config = dict(
    n_layer=12,
    d_model=192,
    n_head=6,
    n_kv_head=6,
    head_dim=32,
    d_mlp=768,
    vocab_size=2048,
    activation='tanh_gelu',
    norm='layernorm',
    norm_place='pre',
    norm_eps=1e-05,
    positions='learned',
    qk_norm=False,
    attn_scale=0.177,
    bias='all',
    tie_embeddings=True,
    parallel_block=False,
    init='uniform',
    init_std_qkv=0.0374,
    init_std_o=0.00763,
    init_std_up=0.0374,
    init_std_down=0.00381,
    optimizer='adamw',
    lr=0.00279,
    beta1=0.95,
    beta2=0.99,
    weight_decay=0.042,
    lr_head=0.00897,
    grad_clip=2.0,
    warmup_steps=447,
    schedule='wsd',
    decay_fraction=0.841,
    decay_shape='pow',
    final_lr_fraction=0.0,
    batch_tokens=65536,
    seq_len=1024,
    doc_mask=False,
    train_tokens=332700000,
    steps=5077,
    dataset='wikipedia_en',
)
MLP neurons of a small language model. Each row is named by its layer, matrix (up: input weights; down: output weights) and neuron, and shows model dimensions 64-191. Each number is 500 + 50 x the weight over its row's rms, rounded and kept within 0 to 999. Numbers have three digits each.
Before each neuron's rows, "fires on" lists the tokens most often at its 100 highest values on Wikipedia text that the model never trained on. A number after a token or word is its count.

fires on: "s" 22, "l" 13, "d" 11, " ind" 7, " r" 5, "g" 5
L9.up764:456461490507543526496509490507536486417518482536527520566556567460496525507524543448476370543507565480472421461549591508506439485472517490531543513440576540555492411498458518473498438482517521564508489626532560462479434457535593548438425560545469536488514470590438469402566484417571498493550500441510428585432553535574464462587508508544427453481445467513490485375428453511405569475492
L9.down764:517476501488543526568504385464521458485512495502429496470381470541577465582509425548628565491483452513454557616482551508530500449510471483538552480589544481497490509493483431445514467513564470508493507448537471596588468636467521427516501525480526450588461515513453440502542478500412520562414465487499586475534483447416459540515472390436595442432526544526547532439538529463556456554517

fires on: ":" 23, " (" 10, "°" 9, "re" 7, "m" 4
L8.up250:510555430570537568492518554488511494567526504477514491505439588493484411482547569499571476512475567462494526546495461584463503515494448484568453523510494493447484456549517569520540453447516428462553415499468470407568476478437484391446391490472513506450492524435484577368554479490498513593505574511440509456496498407507460489505584565466445490559525493382484488485512487529600593582487
L8.down250:461513501472526581511559548547473478484583467474538530487476428516483496521554421591503452583479398470513407510380483446565496441518476490495546460394615565563466484463442428530542545573532486491416563471494502516446509364493454608476643554521469493547493486535442449569511543497534453455404517489567560471484459452462532399557488441521542517566551519500588504526533504521386525492500

fires on: "as" 24, "an" 18, "at" 12, "on" 11, "ad" 8, "or" 5
L8.up660:397578536513562497556401494525473532495484475461436511486381477538445495545462492504515350476432554475541566610470414506450468517481526498447529582555554543460534459463514444489525554515596527537469403493541458456439488595456529546449418473464459638460481495448500517476501520508485478608466531410507507481464521507485487596514458514481479573430409490448508570482486566562499543613479
L8.down660:509557532558551440450557539575490559547531429446491464434491578540547498494490488573464498525551401451495515453533525550484537498487503526540491435408523548559536505537516471610533509491460538461425520481516551539446511481514466528526541448488608544431539418376545424493573472507535496546508446507587484510460500465452551432481503548529513504440602474385460515475435544539544474496556

fires on: "," 88, "ts" 5
L3.up615:484496520534521457537493466584510382501553474437455479573482531477445501435498533481549393519356554562582532503470519529571528547446464506508484459487462422483465448545504571505478498498428497434577546446498496578549545463419484565420519561582462501408507498526432526428506432465490524518408447500424579515582564411626486525442489490440531560500542571489512506481493441562501563476470
L3.down615:438520544431532549463491496576492526480463397581500548482460504549566503463559541504484501480588527440373367540472511422486466412409523481470500506609602547463560579477503473473421431564501502497440551470503448500554492516577434473521516515447464475445469468585354459512498586455567490521504498491498572447407531486413568526483489536568475610511552569460458489536468562456566509473562

fires on: " of" 30, "ter" 6, "per" 5, "re" 5, "ber" 4, "und" 4
L9.up508:399465515553501567587499492596438500525517442469430497544453548543389505622489448558476520536479509549507542527452608537448471433560413520567490478518549530468476578499522495467479491485469452354444472442428488579553554484417562432486528553487580408454569506508527503508541534486451502582595517550460516522426560405492462559510537578458418447510395494436439469535504444439461524499564
L9.down508:582515479490391453539467472435453475425520502519499556419568451488530449481517481468389526551492509444472464483576543484598493503486478459523487516506629407502484488494426517500477652511419496510588535516586506502497477506493440549486596465610378481526578495502456471478545447443449478482462506476548450510574430533477401541558546488519438511546490509468589462541442501502583450483521

fires on: " (" 29, " $" 9, " " 8, " 5" 7, " 6" 5, " 3" 5
L3.up515:529491471498550447525475443486508380467470418461501488585535546495481517464521483588544397401388481460530536457484552546519521539515408511534454540512467421471539466607492562486493543494430527427518543407517497478493556461470560555468511462507465486535400522465463500464515532434492461443493484514442578468558561415580471504423516514367377509604513489477483488525505482547462571453464
L3.down515:389583473541519570521495519478463417536460556496525557458534503497521470520496416485557471494482496423592508507596498427498573405509485507415531421499578493508581548469397585538494546474433475451488497479578483573509468538543510567458501475490454479524512524543421568521489537480461512558424516477434529522490541461405528503518562508511423627492469559473538510482529501473471537449515

fires on: "re" 13, "cl" 9, " pro" 9, "le" 7, "yl" 6, " of" 6
L8.up523:566570515561543533526508464569396443470552486453428490492463486484451363511565491617537520461472491470583498542456482597469486502571445515541562482517483543567535487522494413460402521490470512427498475430497496529559432435467514488472470503449469497432519462555481521477608539505530362549589502466491503554480539450511484455501498562549438473537427615449509537539464454463518506573519
L8.down523:401548460460477487469437506489441533502491489522525440497458510464563452589609396515484420552501398446452482585422510458452460487548483570451470527514456489462501588570456493476492551456539413514562549408469529470572516555548550603533493511533398573568553525566471460534545492447567470461513527564572507444486547418475513445493577503563479500507518527545607465482514431495512463551470

fires on: "l" 21, "v" 12, "av" 7, "im" 7, "ed" 6, "ved" 5
L2.up146:461559491494419491463544452591530492571491477510461535549493508382542543519448533488525461483534483410572545590552537584469458478539512552375514490531509488461543542471545421417390630523476585421599556457401493451541525471576419561451507520451437511554550567413511456452447465485479483492494478571482521491538493421610477622507489561514496485560459498500478498458472459537545560468497
L2.down146:532398502470504533448521487456471439462462433546528478502442448492549593475439439483453493501490541548440462489466567506463472414470581543563530475551409547490476461552562484539504485496516508543541468481566517497439348506491510461505468464534500510482482548545568575498582437524522415471569455480604483434391528535549577474453494565469561486487449478493462515549462545438515429520615

fires on: "," 39, " as" 7, "ough" 6, "own" 5, " where" 5
L3.up744:512632485554455504554417467597482428459509523450389481527540519448509472490543464572544497501500497486513500457478404553581509501561454530567511501485511399437458469487493500457540509449441492466560437497521530633488561424427557473462576550495567489370566553539518520498469427409532561529527432462426513561552426369543437511430505543520521546558456621525518474566477476587476560550455
L3.down744:495563499481589493489571488510593498467480532528514438596454405553525525485532468468442467449528591510545502565503461570533508518450536548638528554571542570573523526543495489453503351628424458565502532471442483436509426497553486536584496467456566517444436516485422528546452537333635455499485537460513504422432426503459554475484564473573459465472397504513454519516474543555498482516531

fires on: "," 62, " " 10, ")," 9, " of" 6
L3.up683:458513550488540615570476480552538495473470465531432586570560507506359502535490467488550454496491456561474565442515456520501423466477440523463499477438534376444526503453543524501502564430413517488518470515473418567511614486434508536440449550519526582456536426497441514475595523461562510546521505525535482477453502443566434493404551552450424434460539549423447534489451459558490607531469
L3.down683:427542518448404494483511508491482487492551573539518545530503478505561553518526415599501405512477482500519478485489500562487458525493524591547613520495480423410470518425579571495533440449466527450475524528509499474457405595567548531432539526524514538469398554600377509448600552461481467499428532444463591479500581517532516474487455512630521447540430546501512559437376409448453502436535

fires on: "," 65, " and" 20
L2.up227:503383578487489525549542402566549488407519586546496451559473487496480527457505477521468487526567448571439534502520502427526471512489472487476456511491466443508536493498582501515436471412455486530523503540419481521450511478468498534512520592600501499448413456539463624518511576508514510472479496548560394441515470515482558464410512534579558465530558376447491440440477501446553526522507
L2.down227:474455576530537466506490555617514496477433550473588482502460445533582565365483479489466527513575519546450599468516425507595457535483488482541478537509507578470500474615472476513452410564460480535512594503427482415511406444552426533513561515626487418491508495445506532503438487455437565571491489488499516538443438522449455477504461496490430576546592485453506464480513545605540472535470

fires on: "." 67, " that" 20
L3.up298:558560440543459469507487450542559431555531491481423543518464390457519448450499535521507511520495395506518529528446531564552493484540585501457470426474600502472530544537567435490489534452529525492552531534419467555487556522507450506458688473484479515473415549394510399478470550442548475460419501537487517492543509457540428533427519502510515506517574464471514489514539490515550514519395
L3.down298:465467472538510494481494503398428440554450512491538512522624503535530449516584450446564497533476512430473486485496534538475456491451509418481554470510501539632436492446439537488556470510448477512488499413524441451413494504574575510540461537531480490514546487538512559523470446437553459495456566504509540562544534476518488574478564468483522556514450585459433506507487548460543521494569

fires on: " play" 30, " played" 21, " work" 14, " Play" 8, " appear" 6
L6.up554:424503483544566479526452509514502457538539470543464505492433443515517455491481526497552542618453474518434492503448483538504451503556500471492568505316502535571443418524456380445552517453541490435467520532446512521535493552396578511604538469597512541417506472469515450521486526422548489541437468463543458492430557522410469407510541577467486503517549483465536524499460433543631552517379
L6.down554:428528492522406486429634485480474420527486525517488442555545604421567535563443422505581535461480469528496432526462604467590504515467523410480568503488517559513498476569400516519468421461476543536417465529483443466556490455505500529533430576496551494581477448535437512524503520460371495569464515451453543527510505517466418517522558466539598593458538506501480479558413492539513547411670

fires on: "," 98
L3.up588:507543556539534566494405432535499499484573493501480555543517471485448441491494589499494462563455567523550521463543431564462476579480529476494506458437417413589458404575571527498422498418378564463558580428463540604517520503567442570615489499518536527472455450518470434464496565519541516434543513492466497457485458467549514504498533516521506579513553510470497497485512491520435522526477
L3.down588:463562532503485495508477500488438528513542457518529436498555461465517513487531497517446510437383457537577555459503506472513542442449467499494559509491624488531539419485521577492417460585527514520382502451469471552539454501580508413470603486394485528488514493561440492465473563492455502519456464481462574481465504572511540403499567552467504579526456616489497483490445483425454496474494

fires on: "ing" 24, "ation" 12, "ment" 12, "-" 12, " c" 5
L8.up510:480551490477436469503510484537538437524526484499364523509514509463482487497495563472513433491464488471467592576545580538535442501461514564479527499417554484507457477581560458396469555612452624470540619446458473574554535578563429570564507477535495481565416559430605486472478537456480474417461424465403537502475525517531415551480429552471465471467496470453527499513492517538460484532478
L8.down510:473457482565497541541563543475546581519500482485558472533473539504519543558527502558537467508473459527510474519556483417466520406513586561508607508459446521463465470470526527601507454511626466561556507576526536488550458471520412495500422527511514509520556535512466494424362564498473536474488585466563479432424524509503442422493648430554448475537545541492513400457562481470433488479470

fires on: "," 70, " a" 11, ";" 7
L6.up270:603474500427493544536510483549480405491475519445453522516445496532473506391492509467563439529427495478413526469393493524523456433463457495536500482489543517628463493471550474450537493493415516444502452511473459513456465457491408546433534555575533469440458475536396586557529514524546553548441469509494490423537414428567506508338598553469547504539534544498564499524494505521490585513529
L6.down270:497453455588558497426454505482490554430422476535431497534491483483481516550499463520550506506646494488512518580516452561518416477562455489460515522559478506443576531503489469498394464533510374508564468531543440493469403561523474455484542476481547450419478519564559496477496542493393545468563446568600544512519540558575499565520518538429397448572457513512503541456481591522595491571513

fires on: "ed" 27, "ing" 25, "ved" 5, "ould" 5
L3.up523:468504424499458507473478493509587514569462523513503544475524596428526481603491577543541496511459500402487501569543428496481526613436501466493444482472579487398457458541517446486503563516529565479370428427550462484553518454539517626606528536441475534452469471500532456482461496503499506563432554517475495540428407493558495567483502582412485479505462463473513465471540508554514560532545
L3.down523:572493555550459557459554507578481433509544393532425502554421474483518534429490553407457496499525469613497445511519533481533449530576461452504471479518542463476460454600510464466411523533495467553569493501500565478554454476463524455501513493493540613481464555522499445427425426441570482501510486526425447407477502432567504447458543534459591475499624455472484516495461474493478546525484

fires on: "m" 24, "es" 11, "s" 10, "c" 9, "g" 8, "h" 5
L8.up343:431542476441511501517581463522463495471532496468538505545427491577503495555586565460428424566430484505450506481612614504496440436494537495506508487508543545491458422468525456565544525425483523512473483531546384443494407462460483567581520569543540670413526474489501492483584534478554602421496554558524408503453541453489431614483466520434491526523414557475453497426544528500532563491533
L8.down343:489504532514507507579363437486469524479501473423435472530491508512417551519422498462413474542568460517401549519468597482580494584409444455446488476611482412484573483450447460373493498497523494478553560552472454485501496526406525534581464440376447483575414532591540552574450485408511501501523466413447599521504542542495432537540516513475478521497504535585514472584406527481549546545539

fires on: "t" 16, "th" 12, "s" 10, "m" 9, "he" 7
L8.up411:517438485486552567511485521515479472511499438553511498527441563597475589495481585519500540538470557486519574551513546517547478496476431518491542535459480518461446482469465442568564516504410539525504594522542448462572577436462525627472475539405503627486403474442524508483527514443544458424509593460490507364465509426609355486475594527477526518552463524487463512502490530515491522550449
L8.down411:484481481559504440488445456504440521418507432562563443567474479502505477521392608460515511542548503419449427552511520553524503568499481510470475527478508521455412454342530497434484473410611569577463377553507595468539473424506531521567395551443447515485543507521430521475399451448555495435484516521421494544535528553538502441588508479492517536449464556532500493511520535500499540443417

fires on: "," 36, " as" 22, " |" 13, " –" 6, " on" 4, " and" 4
L2.up292:531393630478579518524548425562516500455524556530482415585442422523478484521526394519492509531580550597461558502495552498530542540587508468522519456497499545568470520471507481530444466511488450575452567572473489438441527549448509507418486499606552482529406430519458557517534531519487503471461471545564468456469522478415489456497467516590547566455535422477488510415500434464543512479585
L2.down292:503498586524471509447528531531507442455487599504453412585480513545505534516526511557533495585572514481417472439476446411507528556503445476475505501511462526491387475514575510520541459584648499497547485473464456469500484524479496485473489501617495479545552513508527589482509448436491512504546512497636509451473552426503523474457481488625465461478575347406482482476537456546537480540497

fires on: " on" 23, "p" 13, "re" 10, " was" 9, " of" 7
L9.up117:563560538515569491463456533513423486420425482582441576546421525473401491532550434553504530571490483537484511484449483458563400548464411530473444551559500535565450543528443496499472530529465496463482458483423469381540452504352569551497521529549617472478458521514535522459526563479507518551494521454483436489427551482561496513512457548480394370481467456484493544553528453494592479547410
L9.down117:496451525563539471547511532563454459508503535463556439455572489481513431523396481426527508470482493414508519428531513483534537424515454497463483496469550477478511472493604415450530487419461551551549412531540516523442504474557458480469421510525418552534622556528426520543448474560574481550500566512561464474499564562608405604463492567504503546483414504441528532548522506505551557497560

fires on: "z" 15, " im" 12, " as" 12, " ex" 7, "Z" 7, "med" 5
L6.up98:423477574450488518552575479443583500568517531474507569416377522496443482461535427487520414569496490418493604461611559465544452491456450466557431512499515481516550457502501510525564455506502468521476469570421518523539528380416520501407540596596502581434527508430624492515528567545453517436394508537508546477490554514483545536521406513438511546478479464531505501445497489523471538477533
L6.down98:480515474462448460559468452430378413511479543576496530391531512497440448529520520496507462542506508489492532517405450570466617520513563585481465575491468479482478484477430470458472579440583446487452473539509476489454491352546470500600432489428537538534478493594541475518516519502489518522573554454570466458468540537452477492407529547510420556601479594526530487449519467482466464547527

fires on: "," 22, " –" 21, " " 9, " (" 8
L3.up767:522430480519511661574437490567494464423457468493443457569513510482415514520514528573482538568526512550458535432564448527581429545461493503621488494489512461480395454494490535516551508468502450507496475568508417461489528473448475517506551527574469579540386410532556512451556447481536564514468536505457522447499480431536520434500556539405453491480535417407434502488453466596445590497546
L3.down767:447478636465482573468465541546635483440521553489635477525515549578524598494490497510500488457473468549559411399533509484506529535492518511494503550461498400510495436429527531553456548402558445524507530478529551480504567465500467438468513534540431509511478508417516509491449403482519543553441598460454487536550569463482537469507536540425544395523526425501513435430448470511550519468492

fires on: " for" 33, " N" 21, " " 20, " (" 13, " n" 9
L3.up440:474418544504529542607522407555512509505507449514516570600527502541433540465479539527561515468505540490466590453637467575541452489458347486573448571398511496472509492596451502489533504483454430499425404458472493522512519461389519491481519520480534477463442444456435490424526441407532512496505534468519543404542478434587487494410568536394387521596549500473394459504447560574483526552488
L3.down440:553581524558543578510541555544552539432528589437619519564509481476555527421482460518451561500514514420493534456550514557533498462484577539413499476464436459509529551494409495538598505510411497463487466518442508455538435446609410516561514473412411399434453572561461502436490550506443556515485511480476584399479447434486481409605550524531418471581468575549502440505436524494544495569534

fires on: "en" 15, "o" 13, "st" 8, "ene" 7, "e" 6, "ne" 5
L3.up269:455470477512519548580575488513351510441483513541516531455540495494455507648504422462587531455396569476446471554588541475436495493553528527520427496568523496505524504480422517487458466464450496500480391602524482500468578449395538398444461585468566522470487428583524552569535558540500483558492513456461483577414509541453450485510496477526545446429429506488451508467442479489499561504452
L3.down269:615438486485563492633462527506564507611551549427513464560428467428547624503528542496403523587472433470467574459458528523502414445536506461488528518506387518550546531580563415462575435520538510522471447555467504519476454530524466556474553491512502421576423462515478524526478546492506467484428429521586437431456494457525516455538503478492482547522516420510501468504521503514536486489590

fires on: "ro" 21, "on" 16, "or" 11, "ith" 10, " |" 8, "rom" 7
L6.up746:546595436474493489502502427373558524516526523484477552533386465481487404556530485494550499541477571542419503478505407513425497528521516528373506526544443456476551481503498391415546576510511575513484416549501476525542506510430491536559407518556490530361513540484477475508514588583482557534499505425535460472475517561585462576452517500466363492470459614507505544495496510463477622560368
L6.down746:482496509506527496420540561574575491553505514545525555554470554536489487468548469516428476491586496463497502446491546496468571431437421462510503471383530524579514561491453530483465477548462446506567555413561523548493492574493482461496524487525459509480540573546522476445555611506584417528548471571443403444448560385478563477517430548409542397530580475464533537464448554466527464481642

fires on: "." 99
L2.up270:562474493518472476531468493601560451566554556462502581560464548506533466491499559591521439499412485591445574520492486509543472453435558461484488400447589513432508500560524543503478569468512514526518565465496521451541508593401440616533504448571472504484482525432421498455528513394534491367504522528463584436546496390479465499501501525506436628551536502492509501444537515565602537463525
L2.down270:536522451522523498492504540532493504573500548438486453492550552485466498394530364513547480502529522405511503423458522470514505555497435485486489533532476608539407573472490526559487478486542477421490496444447476481437522425553465392599508498539521482475571508585479509479497473467544444483413535502546583536546525359523429542461527503510470529585510415464510504551536426534417422497453

fires on: "is" 49, " by" 11, " in" 11, "°" 7
L6.up38:553481416495466517547513458532552541548529443579391503541496500549492480607534432452569433584438493633484428559485493435557472422431551535465547467448503520616476490414521506499527451541464502520447511566510485540498506493477409491488561446590544551507433490568540476528518468486499437445472441501499555502451554468536537442429535513555462424534528616487516539509436465527504535616512
L6.down38:434548526616545554505517513457481543504547514478527495553555493450464513453530585531591381452527544441468444462470418449504466444459629436501508535466509512498517494554517416504542437488453428524619487466507500507488466563478478481474530518576507444543478506456480530496359451499567462472449507569422487475459454502435444504460477367560521567485530471515446496441587401452547560476485

fires on: " st" 16, " w" 14, " r" 7, " ch" 6, " sc" 5, " serv" 5
L3.up670:504502517582516521429494485457569495498471501597488534517485471424520433447511549450522512629562539453413426507567599479502483473451586455517482497443543563527447505481518426473508482472465484505538537478526481579442478498529468445552611551537553490534442492511507368489548510459573406592461561491498512440485506601477457491502532507488549374440569477482454519533432459442506502552408
L3.down670:392519552488529549529432481539599501490604488491509544493562592562401510422539509513473619438509478491447548605537530506474521560558419548507511563474451545594455464493450473467544430474476469463472457406515520545535511506474605477490367534417466448465453545469487521443490389500517513345464377594485521547507524500531474468451420535482381479476564547425516490484567478588522566505467

fires on: "\n" 46, "," 27, ")" 7, "\"," 7, ")," 7, "\"" 5
L3.up146:592535505472490497522498512640579427429438533517520482575515475531518508444495517454536426535399484591442546457516515528556483510554550467500466457478511478568541549538530525489525451401369499478579605452443507463555515478498522492393538538630447539485499483403446541478495510484519488549477523524543532424498514361526406454416522519510462565509530480444511515424515437630459533512515
L3.down146:468630473501510506464513457439469487494437509493467548532521451486490495506605496518456511503557572379525444538451531446474485513422486507500521546483569531530483572452516522498522506632573493485406477427475460533473537540632485469590489525377466460499581535599394526555475580413591500484478466517567554481475553506564514509502547536468493477441490473560543472507545487477532572444518

fires on: "-" 43, "ut" 6, "i" 4
L8.up25:477594531546476467463513485472556416570548452547459545487533532460520482437445572463486486510496565566463529535579513580475520488495413495459503499495554491625475537581416538410483458536485636383539524464479531461475543476639477506476535434454550461500467564448533450522463536337486449486491513422402499398516527470556456478474517519454469527508479618519586437500508456498540511460443
L8.down25:562409571440596683559486461468466513445472454576511542554411500493485556538418538469564515612515406469449474470482469507465501529510538452479545412428519432454481493475529389552506544465562457522489447515485501555499449567529470507491482593586392572546526434538469507476459459518468562490508451585448464561535445530488526476540545451491501421483597479499483426534566604553415495444429

fires on: "." 46, "\n" 29, ":" 5
L6.up566:553510424501523615501503400452440419468503570554475466503521522587424462492582561514536436446450585490464474518541451542533505439483503525530471526471474497441518463391542503449568475463477492474671477567400404514551474535472487467520443513534627567572540430575415496386525509462467517528453542499518542512547478481492382465511490570463413444481503507405500503471503503525580560529478
L6.down566:529562502489454499551529537510585443540519522484531463490504499443495518512511507571473500504538428488474495544495475499630542527493421453537461428554558503525569487477435417470558535401511447575357492423465420471487545420539483500444573517449533442460570538390464426563505461386490502557510496503570453504429531478492573558577476581512471486459571586501531460423467466529477391526482

fires on: "l" 25, "c" 12, "ad" 11, "m" 10, "|---|---|---|---" 7, "id" 6
L9.up78:512627472489545464531471527471522565415542486497511459547454481514461475468570572480572461529521537461489430509509435489474456532498500521448562454534580519473546424562439437566457512478491544461523532589537439435545404529539503586470530628507487571426509561502450501376523439555473461534545522421450467475440476483523500483508550519490547491476487520531454567551463467353550567577568
L9.down78:548500545561467498533501486473537440519441509465508474462452495584476485544540543600533510498417464515518505514530476543526510480441388576574528450486418529513514446456367425430555519548440519400429502553492445495544473412462525514440442533495466533496468479479413487522560520592523397558548492550524510463621469485555523514508453532551537464394429541496554390486530529457442565437489

fires on: " st" 20, " sc" 18, " sh" 14, "att" 11, " b" 9, " th" 5
L6.up479:588536502498483455503524512479551505523554472515510501471590474516495418515571466449523483467558452506448429509501525428507532469537528508475489413490496579527543494489519581505531542441445525493632545480595433600515516525563508535540529529569510505519466519525488510425516514438533479632502525466560464508546505509621438485444495512557570440514526469491456473526457464409424518458470
L6.down479:510441487485553524487526503580587521464537463527472504587473517499516581447461530470451521465459544516554517405534517502440471519556430530502472518522482517608455506494498515591492499571524441505518474535505438553571531474432566475441442517360452403489508540505429514534432503513536504454595525530500541519461486419384542492543542404444442625506537486524474461453522433512514459482616

fires on: " r" 20, " l" 16, " " 13, "\n" 10, " R" 7, " n" 5
L9.up738:539504470503454402457452400498578530498518525451537494603447460532470455412578485498530457606439608495468540578485540506519556501509467514533459459504584591460447556516646458515504517500496476516487506495502474508455447415492537501549490480491502481392482501430514558500577519515515486569519607460529473419499482446487471394525517488539503484497542462481452502414442515554419532451340
L9.down738:538450455604518498517563468518565603466375547444542529470451533504568480564360525446586467498547431511496444614523457439489502521542498481506509532480496462438462600430524529479467531527478462462405459556499453463452445537476549375459486567439448526495515580528536413523497482519421459588502479487529437620569465436486507467514405488569490436515599450512566497512480503522484488484499

fires on: " to" 29, "in" 16, "ar" 10, "or" 6, "ember" 4
L3.up373:468460462461556625572468469491488470501435481503441572541542594451445496525552534481513582540587526452505480478516460446456491539545561484528486476480526499524558491432511498550576525510451442575556432495537463545457600526421492461591440505543586540519599494540484504512508392437548436517479445537540434434528496434547561501517553532416483486583477490520453462482364441501398575534440
L3.down373:452518481457500600543502503433526552487507535413472416545469495562524575546494566518451518473564588458426563565556504460446515503424573464442574508423569577561551429527450535473514508503520401459537489445543538485473401516483388531609552485534498459480447598461498518445416385467499417436477466549520541553512467521449488533511559531492478453490470505573509467468514402524554439548505

fires on: " by" 21, " with" 10, "ite" 9, " place" 5, " as" 5, " in" 4
L3.up663:488458494541500501529481446504442442514548438561329546462438548449384541531530527547515521531500545477476439493481529435498450480401474500422521518473494503543434423481480450513495472471480460517507482520470406554495627538541441504495523541470547577487556527507512516535577382413527547484470497553507433448464523512561511470459506611517519459470592516470384471486415486515529538535525
L3.down663:521472512517483529516445496493490547522543447557493517515480552561534513592506447555540569565479617437535462513540457493439536515447499433542579602494442466479549507517536468498487520519492394531437496502441477508546498530541471479481492548472551527483370453469580470425371473483529523539515457522565450300514514422580520480498516473469428424510597514576500593526473424485477509486503

fires on: " h" 27, "ell" 24, "ill" 14, "|---|---|---|---" 6, "ad" 5, " m" 4
L9.up677:512605446528496468595476522476542450407438503489551426490519572484530477455500623460449506428467442424593495482456453540520523508543501587445552415504470569559551385497451491470513498486535577503537540519567481423567479471492587484391414586492518537452485481473539479447500437472535548536435560430403484479506488507448414526525511505460453506513491521524516558461439428431568513452469
L9.down677:547475520389456532528543540433507612537470475576456465506429511404544543520553528569556532452462555473473471511491364549429423544558443489566534528546494507536592413477499416531522478506521460487451518567457472517545561546429610496456504505553417425536499504418477505522502507554569468526517494466514458678477469513453558472434530450499571420497419418539429500478526485465515439476497

fires on: "o" 68, "ive" 14, "-" 9
L6.up625:481482514519545459441527431520511468463495516548464473514507394487473521584527516543560494495458454512534525623500605506443513418489481562542434557537463591545509517482434459572494517530415488504409512497492494533422581520451518501464522596517522572533506441482490526502481545371551455540447507479360551484460490513539522476494485501484427436481439488529537517465535416564395525451523
L6.down625:450471514463488478529426509445480591475507470589557544414555553456518491440447563479477546568531451512601457448551517565535450434579487509490426459451515533526469457530518450485454445562509535528474496504557523443541450463518447496411492516516487388514455472381611540545476460463526480591565428426527418593515514555531490537514533551480499568603437469545497470465480488486563419591601

fires on: "an" 35, "al" 7, "the" 6, "in" 6, "ar" 6
L3.up57:459486446481496522521424395495481529465484345608458518487524469493416439543480486504565575432518505440506530519582490409452480430505505532475452551481476467456604479487496455528523439471472435530462381581488480512493585431383558524505534495592533551454533416507512541557489558524548485535374474490467452443536513513460467480478583495415521531483451608517476542481477496455394598583471
L3.down57:506544438413557539570460414499528569451499487473592499477502519404556516538503550474457482531502497452499470499489542551507583502478546489500492529533464553515549521530520509462531515447491510505473503577477575508548452459558465514507522514514473410441460591414522469520378574495415479608396510496471556499465475576507540565508547435438450485479442531558537506504544473479525501552504

fires on: " l" 45, " R" 44, " L" 4
L8.up214:533498433491569489516435529530520478442551527486525548636491461556453515500597518485472495549412547489516493550504536599543484456564467535470384535418489556494563497572556445510518494522512439505428465401477406464443410408489547501505546614501530462490521471439445448398597476541476549478516572451477428422471423351590433431447501495510448473534548513498441502468574456497437548529477
L8.down214:473436467434524557482524412549538491537430562510447483397601504493511423465432544466603552516531431454470435493480524473582540503470543520452511528491549477472495545487506467592484531595511572430481562622530477526475430490511566433556581542520419445482481586580486545584572473571504602415529493447464505485435528426539458527544455524513520508528545506609406507419538482477470470483514

fires on: "a" 34, "al" 24, "ar" 22, "an" 11, "m" 5
L6.up319:449506570488500560538561490499452450500583465538491467502466482476448408528496498484583496519511501523504540562489497475451424402627421522496413522460441500470586528478534415560479444437513441472426503553503452520468492412521541438449464582550526504464561423454631525502524485449476492504433412449550467568524500472501469492484574556487533460485506557440494533446547363450533485494534
L6.down319:498497558474495603484515407495534484392407460529586472398493544553515481547451506601520459448548407527485462463447520492442518514528486574460528470547519523537482548525485576595530500498488538455509477411478503507451501478557523545485486490516497519612497554584517396529529528450515517557538458467501585496434512474477473451515574470527536531489462507524568489510530621470496582511490

fires on: "," 83, "." 16
L2.up359:455424550515532473539477401530544444464647558481547412561431456513476568453519534520548460547485519544387560474532507490502519469462502460439499485430558454505503480498523438524498536459494533533494585522421502476536533537561515532494496490660484531488295421482539532472560555445479521390483547498450485434556562482531510473532513490566446552520527446433540529400477460456530517499507
L2.down359:460549516549521475561472495522492519445452498550554528571595554471459467464529501492512509530478390484541450468505486487457449564612477513509481493407509431495506374538482460507432501547598418398576511502384505535511532504426506511461518545505492522581614573528509502475568589526477536570488437457502458439437513483557508601429486481468507545448584551404506512570509424367484526516424

fires on: " com" 15, " trans" 12, "p" 10, "re" 10, " n" 9, "-" 8
L9.up349:484586443514518498492437477470453551483487472562476506475436423438524598502502510547582490541550502519476535558428412502575498498538496609445480535490511523538581477526401472459487487528474589461520511436402520510404491603434550448470409428579451452509505517482557523464506495486523395597471639497500509471414577432476503572532528558546482452502426517461441568583432477548521488543557
L9.down349:534494507579553440459525440461500542496552552480459500527595427426489452656411550513569451476487443471477491620443507439521600560549542525547482535542495449482449441436485456434473495388472534611427606494532482524530484589541463514453519541583558455493486496533481474544484509496553492484461487563431577567573466525421441494435497527541495473520416567424481448421542485537531503507471

fires on: "." 83, "″" 4
L2.up546:508483499499476544532509446447532451412548553544474472527469490542517464413531500555536466458562582486344410547516500514489509491496565508558475453547548497436463488425533543505548427441531486488446504554449468587540488559501473518584497485501626498488388452573485506452510574433527501617418537517488509461489442480377479458509540521472423533508547476456478494466516524575605476529504
L2.down546:446525603418439523553518575471504552494495520473472492410430467507522498537508555576477498454577466544587437514483512538412475469508456518501529485541545509571525458435505362468551403492513553573536510525503516450513448603535420566521485440433517557527461418465550455596529506500520515499509465522569456474485500611423562514535490587483515535471547534630470507496499536527495431464519